MLP neurons of a small language model. Each row is named by its layer, matrix (up: input weights) and neuron, and shows model dimensions 0-191. Each number is 500 + 25 x the weight over its row's rms, rounded and kept within 0 to 999. Numbers have three digits each.
Before each neuron's rows, "fires after" lists the tokens most often just before its 100 highest values on Wikipedia text that the model never trained on.

fires after: " R", " r", " h", " H", "cl", " l"
L5.up450:528536514509498501483504500441474474517485517522504555491515506470531554450510491482477475525498498506452533469517496502520498522511439481450520477486497448539509507473457542480502493509486491512503480471491518490475523550548493490450488482493530449460468493493518496507507511511494508487479491490517473513461511495493477485540471498515516554490508463504476516478524476481509501487454485513477502513519468507513481522515478493494513455445475486473489441492492526518461489501448489491478449489499499558511514530486540508462498490503508453493504480520531499504510523520494472511

fires after: " B", " b", " serv", "B", " trans", " s"
L2.up846:506508468485507502493499514469466533457559533514495473507489481505475481508443466507486518479499477514526487418493534510497551539531434490491513454525467530533512473462531476517475513511463503517493511507476457529507483522530520525459522480503536523469492474469510488551514510487477498487491510493520544498552434530452511535486513489510579513520524453479466459501523495480473553464478529493455503456499492476520558524488490481486527501524521512497528514508494527506500482474497521489520497507477524515508509508519507516500471495501468515469525518544494478454484533523492494538

fires after: " H", " h", "′", " inf", "h", " pl"
L5.up1408:484517507537499505508473497502485525540508534534485512509500453511472550478483504546505515484482449473532522469525519534498500481450524513554476480493526478526523541505473491492484547490529492480501493499477508484504507506513439459522502488516519521492465486572530455499510514481479474490487518513476530483484497506508495523534504501472518486477474498497501517517467504517496553461498502497448460529499510489509500508496468442491482535508501545498545483548525531527490498495481504490461472500458525557498538465544460498496495461477531513511498496462526517500488491468456482470

fires after: " c", " C", "anc", "ur", " l"
L2.up833:496494525495498493481562556482521511439518469505523533509487513516484514498510526487471512508493483542495530543568489451494565513515468512461497472513524495509522500497501495513501482534516477520470511527499483490491497507484545528499490506500512497503513506506464496479478510505463498469489525484524479517464521538493511467475522506495538502476514507491482491526489506457490464473487467493507479449533534500478493503510476480511504517479516465540509512541492552516522487491487492501433532444488508544533560507504497488529508523514565476477493483515483491524530485515513497541

fires after: "\n", " |", " Go", "|---|---|---|---", " P"
L2.up416:539511497560514497522484504465497499532503479542510479501472490518483496554526501462480447494476519518497489476523510471481515465483502455491471483554480525481486506490492459516492503556509528473440524476491489503519498543477464504511505492529525522505527454504514530469503499551491464484484481463508516526495497497548512542506544510552500500494511502490514470480510482462520506519491510501500470483476503501539538476487538533481514472552485522501544496506493474510511521506524491518514497480477520500513466491478514473524508500501505495471484490522497491505498517493493497484

fires after: " |", ",", " a", " and", " G"
L6.up968:488489460551497476530489497514509524488531469503480525531539587505509518469507499510536513491517509505483513508508511508506480438524476506502530524495533477530464510463497491547525494448519461530516516497500533520498468524526539484501459487527439485454511499508501475502470500510495475452485500457514478474505498525505470523519479455472513504512529468480536463475515464512458514513470529453506504493461465500478478525501492535475519557493490474481503491512514511494505519534536494497534511479541484514483490472531498476462525520500500483500470522474500468485471454511486442537

fires after: "b", " B", " b", " g", " 2"
L5.up1040:554445516486518530505533530496480508471517501486527497473434471497497489498476504529481534504526493522501520487494510509493460508496494523540474515491477511528498504499525460498471531554491485501515475510534532472504524546508498468483537488529520522502514465490509486519473539482502493554498503499499455486514451516547451499516498530476521501518537509518473484531457515504523498475525509507485492463541482486521481484477513454512517476506497487482504518492570507521496499456429502516482511502522490498510476499489497493483460518518525502490510517546501497468472528486493467537

fires after: " N", " n", "M", "por", " neg"
L2.up1119:512506535500566436527466483519488527498489511493484508470493464497519506485515537490521504512472496515559487509505487489505468485526476490490476503484510489518514510484439525425510524522502510478492486440425513498507533483546491519504506499502512512512497496540528455504455531529500525485474480521513526517494474443492514531518479523468483471472469481487517484493484486547509497518467491497520552475464505480484504543465481480464524517515531491534455510513515485514502482498473458501520516472521463517499509490511459488477470518490472475475499488518486516545436456507488486499

fires after: " T", " P", "P", "im", "p", " J"
L2.up612:494500473470525512534487488492527473504516447503516544503479502531480503514483512474543535522485508470489511486509488534485521490530501493468516511484504500508474489460505565452460494500521518585503481512479477516523509488508508495493481543509477495520517514542462508496485490509497523539477502490528485533500564495510475486456452502547503503487535543504501504505532479491482500521496513429490499471504481509476501451502510503518480491504474510550520529510472507486503494517529540460488496498497475508483504481493531493537546505521534477533501473497510470535469452558498502528

fires after: " H", " W", " S", " h", " s"
L2.up1374:458524451492487492511507488493453510478508475474481501514509440449471530487480491487510490518504515510517539451511543511458456469539511518496467480481529514497520489501536482490487524475500498499533481568438505492479505479452527476519487532459474486500465525520495447505521515589513498535514494510504481466445481499491494506465514522537510493483501510505527510526452512495542480541538526508522524490509515484527504539572537513454514466461493474526533485521488472509500507496512460583513488490501532572507451474480456485502492498480491484472484467490456525504521477461511528514

fires after: "\n", ")"
L5.up769:477526491565479506521502496474502534457521537520526510515522490542533494515492504498518498470538489479483546516551491435472510499454453483526464476494501514468443459527524482481497501514494528456482503517461479520502503528528481518511512498502510467488541466505507517519478537528496430450480500490518508427447492518454515468479464460502501492521510546511553455455460503504486478488510493496508523531496480472511475494505509511497531510521491488462515473516511510517523503480513496485511474512515504484488481498470499499461486573520501501508482505503494504499507477502530466501

fires after: "M", " comp", "osp", "em", "R", " r"
L2.up1362:508500536528523502487503520477502495506483497575468536528480507479536535494484495486452494504514483522482549499509502508451510483495483530512476479458500524535478465502495493470516541517483519486513527484495548486470513515514481471493534525516493457540456547539510504530475523500508478480509471518547518499500534498519551482483481525508484522488506494475477470503485458494496495505439500516438551446521486497506482497534507515481462504500510479518482508491484498481489469512492472482483463542542506502518501521482535536481529490518508472486510472486465488517541478484514505494

fires after: " C", " c", " H", " h", " sc", " the"
L2.up658:504472496486526516538565454490511548485501470551512520470471499498497523467470499491451509479484504518468503493523492478490486474517484514466517474484503464488496526498537524501530478498528490540436559503503503532513505511525504526501453531479484506500465520522480530478529505485498489461515508550515548517498459537479508484506476510524505527524503468456516530502479561452531482530486500454500502506502478519514488506516533493489480542523487522511497501523482508502469501492477533491474500494462498474487552502464483489456501490452478499526502486534501511471499465501490479447

fires after: " D", " d", "d", " disc", ","
L2.up1398:474483518465550511517503512493523529483505556536512498499517514496485553447469516469500496514465503495513469523549493507466521539510493503495469485541534462497486518460489494514484492466534459498517509507514521486507482533486455514507543473506487500522494510490472495484491501516530485510504521476532489541546482533501517520495499478509555490514492500491506523493485516535471494446497467526495491457514497553487509529509486503493482488476504506464493514513523552506508504472538535529528516460521468493513552485542472501542467540493557504548514499531483527498472481529475499490

fires after: " d", " O", "D", " D", "T", " L"
L2.up985:483490489477507509515511522484476501487515471435538503489484481460465498571475470458472507536474468454529515530508565562482500508508508507514506475489538474518514493548514534514466487527527466487528506484506506502512516497459504485494515524479507511447477521495481509489471471505459489514546518556497516480515509465516500475479498525534505494488508544455499484520451476508500482517522493464508524497468479486507551475512541452493511496522502502481490491505505522501502514462500541531444473516511543481535500514470489472505471509502520504524523518518519479493484545475506505487

fires after: " H", " S", " sh", " h", " r", " R"
L2.up568:482529509492516517486447473508512487503536482497465494491478500467485557479510499544492471514499492419509473463487530505488476488538481498499496492459531507519545496487463507517493499534524485476533441557477510523507507505448541531495497543510525500534481473520506526515528515512511490534467476493468460457479484518496543502466502517467533461481520533483482493499510500525521512466503473510505507491476530492507484474477463507479522511462521524501516525562563467494520513516473484454472508484494483507518525448539497496472507498495493509497475458505487537496481475472462487459

fires after: " N", "ab", " I", " Ro", "W", " n"
L2.up632:475527537488513468510478474566517532505480511475564525522507493476476491442527484510515517490477553507512476511503494503451500532504482452475485502503502466478480513535469510456521495505522478498502483530466499482479566482496507544472487493455524513492548515490484457519478486541519491508486492478513560505512467495476478441482499515490505536477484531498470483519518526504535498476527466496505509493525521503487497527508522481491527521525525515490474494498493496534486511476505467469490498492506509515479484515516486538413508513489487510432509485480557508465525479504494469502

fires after: " T", " O", " K", " D", " S", "S"
L2.up68:454519516458473537524515521461490514499475522496499470505523503461507498507518493482531502481514485482528508472480533432493495520488513459468488487476474509511530505429526544516425518536524518522512507503504506506471505463541460522524554526517526504452448465500476483488451509495508517467483457543515500504499488495496491480463491505481481524503501480490473508511473483520491510532467478490494535516478526482495534526516522483503517530509471471523501469489503484525516531526465505533545438490489518497518480504479508501531502487530488486530473495497537523525465568480499512493

fires after: " an", " T", " st", " c", " t", " P"
L2.up565:482500502485495506486522517496503472504488476496504489519501500534471494494475494479504491513531516544539505500487522467522492509508485477487534477489545519523458477530509498507495525488510483461496494504508489542483504502491480507505507501487498486532491512470531444492461451521492530535483509475535500479493521519496526542538526478506487507515479538509527500518494544525495497517487483480484518493496469542507522498533521493543581518501483527554540505529497502547501512513522526485496483499544499523492493494525471515518497496463424435551453503506509480491461485509472495468

fires after: " h", "°", " F", " f", " H", " the"
L2.up785:480476460450476490541468460478469507511478507515475550459462506499450487521513517462530512515481455536479494457516480509517502550529537502507481514485490511472485530505456506460513482464527460540486526488524463502467479461487494510480479535489535521527485502493467542496507467530525493526545476457489495499488465525500534501490550513470515473532500457504455490533460482468484505497494483485509470512502512507506514506490474510485512483498477538511511495523568503492517501520498531543489513520469543509497564475515536501486494489457436484463560493492476505492477509496504499490

fires after: "\n"
L5.up1534:485521569560524481545514472459513491494453538533473561512475491493507494519548517494494543481507460482445502475504501500459483475533503490495467539487500524529495513515525470478477477502515547501453502487442514501495503464508498495496495540488498517471506491505526537533514528537500478438513504461541506432468476533474460534486474489453509533493542479533495510520480513528516499505475527476527475512497507495493492460489500484480492519497484479484499509496486453492502485524529524514490506532482512503475476503493518459553546436500550505479504525503499567470503500487496459511

fires after: " R", " S", "S", " B", "R", "ok"
L2.up751:487508501507521449478525459502456500500495495520513500523526498486496506513508491515524476520533533499516539503491510513515474517485521464485496524455458495501508498517507504488493520497502494469495464476494540463449521539464508523490486510526555520487472498481486515517513493463445531520465547451454500519455499520502508528419468531522497557520484494526473487523464473523508495529483535529440501499571536465533510497511541489510471506516483528534476515511520519512505506480510499493519473508494525520539508484503516554540474518517524552504455480541535518541520489501519497516

fires after: "M", " M", " of", " r", " the", " a"
L2.up0:494511485447524499534489519505513536501498520482496516508542459547501439476496486497508501515527451528506512477526530545454486483529479465532496495474464509495466498463524499491524478465476495498553503501505500526519494548499516515475566509529455516504454540476530482509501513473503531510487478539519515470479517513521491459489499510485467562487501480478554474479479496468505485488508488471497546514508495507496469509517456478488473505533487511516543529501489512531503507528459486470491506500521534520504497529491565505524514505536485534510489480465534528511514518470460476474

fires after: " a", " A", "A", " O", "ack", "M"
L2.up1257:514497466455490549515461497541512499528498499482500522486467440475504520431531486456509450521511498476501498499505532512483486497516494482549519517426476467517498476466539493480492507494468494538575504513462470530499506516437502508519470492483456478466478486500548481538504520541498519530510490453505489502503457511505492519486499470483496509466482476535499492463505489498468506475469483506506531549510532458491538476484502521514495539483507525484496501494445525480526502522485466506520476473519474523523497526475506525501516512500476518503491493518501486472480518542496496515

fires after: "–", "-", "'", " En", " D"
L6.up1267:482489484523440526462484480480487559492527459521519533499545478432506471506492475456475460514479466508495482505471543495541518487479496528503537499480496453516490531514503496486495510490493505462478478494495534549497495498476512488544522482538514496476497519501447515539521494480522516557478500477518498479548548518488499497475509532513503551476461459477452490487490547485483492490477509553525473504474466507505499480505504495512520509447500510519513531516510508498488562488489457492536473490500487511528504468485473491490443548512515519520536511545515517536472496514510455521

fires after: " S", " s", " H", " C", " L", "isc"
L2.up1525:531533513510498468522489511497481507516500520493512488464504547493444519515468521503466523498570499464482537514532496543432444478565497467488519475492490531502537502493506497522479482462500492525472494555476506496475535488526511548524511501544481475507502475454505492527516520454486487478457510495511469485503461497502511511480530492520556493511487548445450541515515474519502551507468545492511526508510509510485490501562501512488480488551525486487525459550524494457507529485526505507474504496473576517516508473494494526528519483470492469470534479478499492465461474525505496489

fires after: " S", " the", "20", "|", "S"
L2.up318:483497474479499457487453442488491485484513514530544534508513487511518518548548494507473512475508482489507494504512516472482461485507464520451502483509474480454504469496495475504487534480490506484536507508512485513478545504519497527493495453527540490487445450474506539507505504447481460528468510517482491431478461510477517538507499508505538476523530486524508484472484467512526481498516507471484440517509506498503504501541537531466496510497485524473511503536506498481540523501507488544455510544524502511467455500546486505488517489506532538489485511507486495517518479548522484541

fires after: "°", " h", " sh", " them", " hig", "|"
L2.up689:514487485521485500534441530540478510477513496461521507515484459464481464503501480480530429489531433505525463512459510529490509495543494502463499481522523530506538495531494515508499516457488504527476505487492531514508524487553488546526493518525550515505500521500538508514480491505500513529512541488516500524466453494485587529468478505467530503488527500496547504528525474463553498487521479517502508504493516491538476500513500502507524478458510550445497503544528505504538476491536520513490537500512545517500509463474509499473509479506544518495509476491459498473516472507516492479

fires after: "′", "°", " Z", " Wal", " En", "am"
L2.up968:471511543502495525502530510498476512517540480502522465512487514511501551502507508502488542489477452503482502474490487504528483519532497528512465511494486533504529488501500520484472496466499494501532506558508555549518478514502450462500513490488489520498476522521491470523528506502517500468458464498469511523508518498500496493514536485480558519503467472451522486515492470533498498485487491562515530524498493504505509452534457508491528508487503517509509559514493500503516532518539452520481547540495529472472489507515511489479478538457480490476521518521497520488465504543534496496

fires after: "\n", ")"
L5.up917:499500494489535521519480470516499543480518505527516533497538497489506488490494499529484516440487458477518553499465518513496520498507472471502449529478468501535496425466466496499501493491527508562497465499521479484483562462524543514514505477554484502514476488486497527489505501534481492484540513495491463476510495523510553490542513470534515480503482512572547462513476488500500528486534512499468475484486459500508549487526512494475465478477524509501486540496476481507516462490489496495482438499495520504511460457502498486497503511529492522490492518490550480459493509485466474519

fires after: " T", " t", " c", " K", " g", " d"
L2.up434:492495507496483550512527446509535510490521466473492478492499496505497490496501521447489487520511488521495547484541508474499479490480469471487501512503500501520470529472550481490501486466556455493493503522492502519504498498517482470526504486553440535479507470592452540478418497573499523486484523527510491471479486524491512515472497496527472484493477509496514511488525487539530454481531549509480520530478483419503500509542538518482493493510454537469470525531498506515498454438496519507525455530526497488513458532506496491512490490474508451492507463508516512497481500511503504462

fires after: "our", " p", "quar", " P", " T"
L2.up1172:472488508499472460490509464473524506516549464464556522512463483493439464527523458499479538476499486481473483450535488473470508510491506476521531509531521491519503469532491531483511483503534475526552526419515461482513479477508487500482500531526442506485499510539493501471468496477504492519516487455516501509538477537511434487515483492492493468514472518491539492510491493485549504503463490454501477430503507500480508493515525492507526478551476518530518480451482466506477524505487552512519508448498496516460482490511509520516545545510473486522458491459509481515525511486474450475

fires after: " p", " P", " s", "ap", " T"
L2.up262:469487461485528475483514489461477537510472532521485504493460543487511478520505448531562535482487467468469441491500544503526487475498486445514530506560525508543498489513533485519498502514482522545490501519454474499473518447495487506519483533474488480525565512481501526499511511502476511527521488522478530516526525478490485492543513503490532492472488518496483497530475512506518529512496498456494483476499537499469537505464454505513461458468511467505550491479498491481526482505525509518567489464535507535515467457487554506495519501507479454501467459544516465470468501503477512509

fires after: " in", " the", " to", " of", " for", " a"
L6.up1307:519520522482513511509497527492486444483505493492528495517519505466528480526473455494522481512515484550461479490485443488528494494492475451508486524507484557515461478481448489507528470485475488493507472506509495476464466515484476545516497542494519503500545494505505500478495554486502510508511493513447537459484466528540553501503459508528517516492522485431488511474493496479494477504497478495528471461471500538522478507453545491485514489557525529529541530499526540469483526478536502486531541444487525513517491515489498524499496511489493501486516478478488465490500494405510480514

fires after: "\n", " |", "-"
L6.up341:468520552534471488505500453501521475514484469504483458510489531495521538487505460496525526511511531479481493502557487488448466530514455473484481533516488457482569540508524493468512533507480505494472521506498504478489557517539502507463520505492484498446513504512491517515517522510536514498524521511456490499527539470496531489468516481520499452508463486520444518462439517496480523490484550476521475507467474492503556527475492468514486474490510523500486490466458485493489524504482493473481484485482557481461517500486483516520468494500512487510501475498490525484532488544445501508

fires after: "\n"
L5.up1520:441545498499498529495469449482486483472533518497497522520525510524494500509487466487465506475454494502504536549461507521516522506520523483486503461442508502490555492489520491516512525498522546502481474519507490501530522473533498536530518483503503479486495478512516587499516550487515465511508509489530510454488535503490503434446556486496513465538452510521452519492490485495520488522500528463553500489458467486490510485498517500508508497468500504509483525508493500461504484502533523479487494492485487459497498478495482512514479513489470508513490542504534481452524509487507493493

fires after: " d", " D", " b"
L2.up155:511497496479538498504536524485538518488497499527485534503480502493535519510494549450516517548481475512514550484507527513474553494458492542524546502502467484501502530494498512499489461512516496519481508486518522544469509488517511525524463462516554528440472485498424476528502523503504523536514503470524507466534519535544473473503455509518449493477531514483520517537494461488497496504493490493463521529516506490495511534499544505425479479501437486489502546509490534520498523504481497505522518494517496507513466540439504514483512485497533480523522491501506516517471519511509495533

fires after: " |", " r", " 2", "′"
L5.up873:492526471510502483473469541445493525508529526515464510489543515478492513481475477510481499490476507534442543485544507465508519449445518501539502488508536503533510506539506503506540509464490486497477445504460488492477529472541504507523466479515493479490474523467460528509483568524502547506469494518512499592525520527481495512466506497497494478511486495518472512483499473458526489493482485529497510491497532528503467488546526491496552466469514506484524523502549486474495539506460519491472463471517462505523491521488488502494486563496495525498495494496461493521520504465483478514

fires after: "\n", ")"
L6.up121:513565522473511526489463493465480474494503514519526499503513520487482501492484493489514514463497514522478515503492484525510530521495520473486483512454489506496491459476522504479529487492482511486476500515504510463491509469512510521518469477490517483484525519525474525483503499506502494481485484493519505524466528489507504461497556498575534537513523551565547527457504521501504491483468515439568497493505518514486523470514489508578495475488490517477503494468493502494456504505478492518492470488451502505530471499480501570501465525503502499514534555462477499489529482505505490480

fires after: "°", "′", " the", " P", "19", ":"
L2.up693:506512494470492464536505463500476498529493534505540514493474483484435517531514511467442485469507481505506537513533475507540484529479526525458554527501523505452543492497556500492492510502487480541522514491480504497498514487500516494488515471490555463513481528496459540526484494527544467489518481488501507500497489499538485494506489466509466484533494484537538488537524517457466497499511492491535465485463539475481510488544463486443502490518529457523460477489496529497525481555477509497543510518479501479534511511503533454532555515488523546504518518518488487472518476490480500469

fires after: " h", " H", " inter", " Se", " j"
L5.up161:464516494466479577474505492522500493494549489479537509503475479471504446498446484506487503467536482489529578479482503511477528503491456486488476493505468527493497516487500496495487440523449543490464472465510567512511517522498451506556509497490489468496472509528522477506505522470507510514509503513569488538480493528489484531533504514521512499496510487500498493465492446517514485467496484515474470510518481502488449489488492500520498503475521505485459485480488513485489508506499427520488514525511523513512480485505498534481497481497497465486499473510515515480494494498503529522

fires after: " H", "°", "′", "er", " T", "H"
L2.up771:491492544467518502524502491520456484515511471547504528496486498491480526517495509459509520535561497446494530475502506488450490523476487523449502493518518474493509509495536528492462521521522487538530497500501519501528473482527518504532505531496540531487475516479512493496455495540544520469484537524520514507476520522499513478523509495483510503493531437458510490503470517503545505487503528487503458497532528524470480453493507527458523508502492466507481497559506525485497480520517508487474483549472521535541493514478510510500533478518503516498545482488517527529486481487497473509

fires after: " P", " K", " M", " V", " D"
L2.up1422:460526540483484479502458504490496497490498548468474485477487502498469450516504488502514474505535505498576518481534440518528500536516475482548523531488519530507553510500511522496485526489514519508496482509496516523505476476453447473457501505500492481479507525487504501509517483537478483508474531535484477530503481511519511499514502500474469565494480512488502487497497524508506540473505543573470522495503480524544545502472459526499564504506487486493491473530498502526517525481517471550493523487463562522492534475501532518521483507499547479487558495559487507536503489501488486463

fires after: " T", " M", "M", "′", "et"
L2.up948:516506491508512468527523513504491494447509494500505512482503508491511522522431497478479511548530540511462536460502513498495519542509479485517461480516471528459507486504494508459486484485494522513491526505493459525498464461519510484544494545526504517502480471526474514529455512502481510481551480487509490475531488543505462481527507504518467494475551491478477524528513482529500482507466463529509536482550477513502452500515537460486523515507496497482446485525514494522484490527501481464532518512543522510569528500521485507464551467498502502500486455487502462504456526486476532536

fires after: " D", " d", " B", "′", " J"
L2.up571:458523501502531507509501483541499505499504475509468521483550499513541505545487471466504516525500484477534534457540515530536508527499563494518470541572482537529471522531474554513488546484478513467455488520486514493531510527506483527496468446505504453513450541498506500506478517515520507524517499457493551552492510500493479475537481455473501514554452477480491541489503510495534444490500457483507464515539456491470502509526481520506454468505477536495501497521519528491494464528530517483509480501514504501491522509487506494478493483458542485514508492494457509507457473502478484501

fires after: "\n", ")"
L6.up144:518522477550472488498527512493504492525454500482486546546524526535509502530517498507522512491509486482482473479511545560461504499497489429535489476481539523506499503483479543463524479511495519497477501475524475514468534483521528523487535491471497500437522498480517489510456523535490450453500523479508531469501516487481485521493511508500467477483480481489498500521492475516495497509465496517501499506534562528497522508507531533531489418530492512488512518477552518501520456497461463509508480446503512522458451561489461472488505510527508512506495520465502482489530469487522497517

fires after: " T", " D", "D", "T", " t", " d"
L2.up232:462450493447528548501557504505490515501512485542502479488524483539458533517545530468500491508474493486490514496512446471517505527476488475499517509513524487434494516535519516492527530497516473449520561489514540514544518522498493503502515499477477494494502539493446501494475431505484430533492509510491510506553514505484515518510488498480497509502499492481502499503499515502529499432536532507453491494457512504497493504450518498528530523478480445506496514494537514529509508491503522513512547506514496489496548532487504504498502468500526489467523483458522517503521516501495475485

fires after: "el", " D", " F", " T", " M"
L2.up1033:472460483450466516513516485491486513488503566505521520472491520560492542492456485436516484508570484466501515506484493513486487536487504496518516499514473498519478473524495465507489489480524494516525527508476487518523475474487511459497486476536491486460473458506503553469523517525457517463480504482487508480507483514521454499528488486488508520481523527559493484500510473465521473545462499562528504528471442494466471492529472518501512499542469484485465484487549531495500496491495524445505485487495491511522516491479541509511512465510536478491478498518510529493512527501481515483

fires after: " H", " C", " c", " h", "H"
L2.up727:481539481491495478485518544526556525510502482507528515483448498502509485472512533497504433498483492482492521465493463515524484511534521481450482505467477524487437455525513471511512522474525505491515494463543506548564502437516507540501466529495490492475483480502463474522503510497520450542479509495490513517498476493520498498527531503477492488492536468483469515535516505504528529538504499507446480507530500468493511480465503517499521488484500479546490484504512484475503517558479523461527492494440542481513456488510501480500480513451470493497556465502508526499470497494520510467

fires after: " the", "′", " C", " c", "C"
L2.up1473:488502524540512538536534500469489460457465470513487512504497433460475515474493502448508505489470492492497477541508512524504470494550540479470491495500464508501461507501491504505495524496525515513521517445465497553505556491507526502503509434506521505496479514517480532506502487540548525495506493504463526526483490505472517502531524531492512508467513465500484527504457538502510497508487497495464490473488524471532513465459491494526537504485491515507482545459465533496466426538516536527469473512536508533514487554541489504541487510478489475523483501496522497497522486555524501443

fires after: "b", "B", "ab", " b"
L2.up134:514492532510488500505490483472483472476498497514466466509470443552521504484484528460469469492508513513497538536471500509488517562459488494509444546495490486476478486503496477496487503492515477448514505517494536453506535545500535497497481498494503520510461513458509474528431520514514528565456529526490506463518498537517516492517459497513528489565506485503468508513502495489534508482501485536499488464528507536479525438530516505483496471507503498469476539502508492514508539503486535490523520508518483502537519531524533524474454527458491505524475535494505549487520486541509492461

fires after: " the", "re", " a", " and", ","
L6.up1238:545475466473484464518472524510490530512514497515499523497528503517495503492504522502465490533530449532512496468465491563500494458537514459533488513530500511508515496520534482539519514487524520510490500524491508455536537503494527533521513511512473479508504527534519508493521531508494521496477506470477486502485494494510491520501487518515501536482514534472482530490485534513517492506514538488528431425469426512476453502492469512499503512516501492501492512423481500491505518536549496487491510529500511500544519494511525530468472522503492537496512437475484461493492502523485490507

fires after: " C", " D", " M", " F", " S", " E"
L2.up1496:494536516456466514505527521459525484558507508502531477490531505505513504493468436518518496528523504480536529492501462548477490507482489456458495497505463509506485472515533484489488481439484517499505564501474525511543478445495489506508520510502497465513463495500508506505538509482502501485484507515503472518477539494519451474473544501538472542532526513475496499468516518511505471503505544512484515521523522517491507504474489529556531510488520473471497434523447499474529479503502470478500505518546495502520465462517522521520506481480509465502513516525516526468494487530527530484

fires after: " C", " G", " c", "C", "G", "K"
L2.up1454:524529522506532533509546539516468537509467448501538515473479514481512484503493549517529484517533515485536496487521508491483447511520462456483520485535467497516504450488520548550513476509465492551528483486527518524530491495456473525503489474469494518502496491507476457524514512518595504474544464538504484530531479497493479508451466535458510514537501497464553464474499458487491490522506511535490514498504504523488545500522496457482523530503502477495489501490521505513517490449480505473500452504487530490458474534481498521462473489436499484446500544495554492563495482510503517470

fires after: "\n"
L6.up1272:496528496497485493468511508506472495479491457494519523477503527475504523511506488473561504474512505542471466518478492479489508527514498483542508526489529529503496501481510491517503517495458500511506497541454507475497531424498501499495495525541517496440530545528505551470467499493519507443492504460531499449511531480512533463501484464479510529556470489505488506469502549510549468489506507539455490477518481521509502468473524524500450492469488540510468462495573500497498492513540505479488474471465487524493515481494509516489528441435515482490452547511487490483516495505443492559

fires after: " T", " K", "K", "al", " C", " M"
L2.up1040:485486492500491513512527544514507498499484464489520472496453504485496507505531506499480511538515498480519487456482481481456545516551529466506529481494544581531465474538493490473508499511500516507464485534515477483518522481493462521536497523504450512467520490563499484498550528504502478471471505522500474522485492447507520529476493467497462499480518488514490574514484488537493505507498511517472508463495533524479493490538501500506491491501529480469475477496457474528505474486525470510501477478500519546478511480504534483505516487488477453520504489532524543475544507517472524450

fires after: " c", "C", "c", " C", "L", " St"
L2.up801:524493526509522475497533522499496502486486456508509474493494465502486525488490508522549505525500498451503519535502510467512483509507484470542482475503477547511505460530478473531517477485491510509487521515549511523507508457476499510512484474459496518490499505468506518492474492514552480525495568510497470512557520521493456485557524513496476480434494506507494491519498499462526500484474498496510500470467554520491492514498557508542496479463511490535532508523479520519456473482447488501476490492473498472505518522482479489503480510468459452478520490490459494492510491501560507472

fires after: " D", " d", " P", " J", "d", " E"
L5.up43:460498514482528496485504513471579496472530493495512530482470536482467533481517509468565503499480500517462511471516561458479506464475520525502440475490483507510509466503496470473496491509478484481495521526455502502464514501438506522489496474531513525510488537490527514502523514520497467518563543508511502529550519492502504458505527483492481543516534484465487505489477539507479528475484503514525494532522462482494511556509489501497481492535463497488525504489516459519520462440516469527502488475515517501527521559536492502509510486498491519498536524488424520504485502490522478533

fires after: " Cl", " J", " R", " Pr", " Q", " r"
L5.up1461:484499557530454508504485485443494493495482451513515506514497456492477531447462512477519529494526439463506508506544508490564475498485530497482520425493505479562474498497444505479512515479471524471490526468498552506458513499517499460485491516574521503490512537535537504475488529493473484506495530475463497509498531558451513486508490545501531477515551552527524505499523490489460496530491491513503481529518477532489515515474512508549480524511559482554495491464462480496523511541536491475480516471492484533478479508491468468467482481472502473463492532514538473450465522495460429490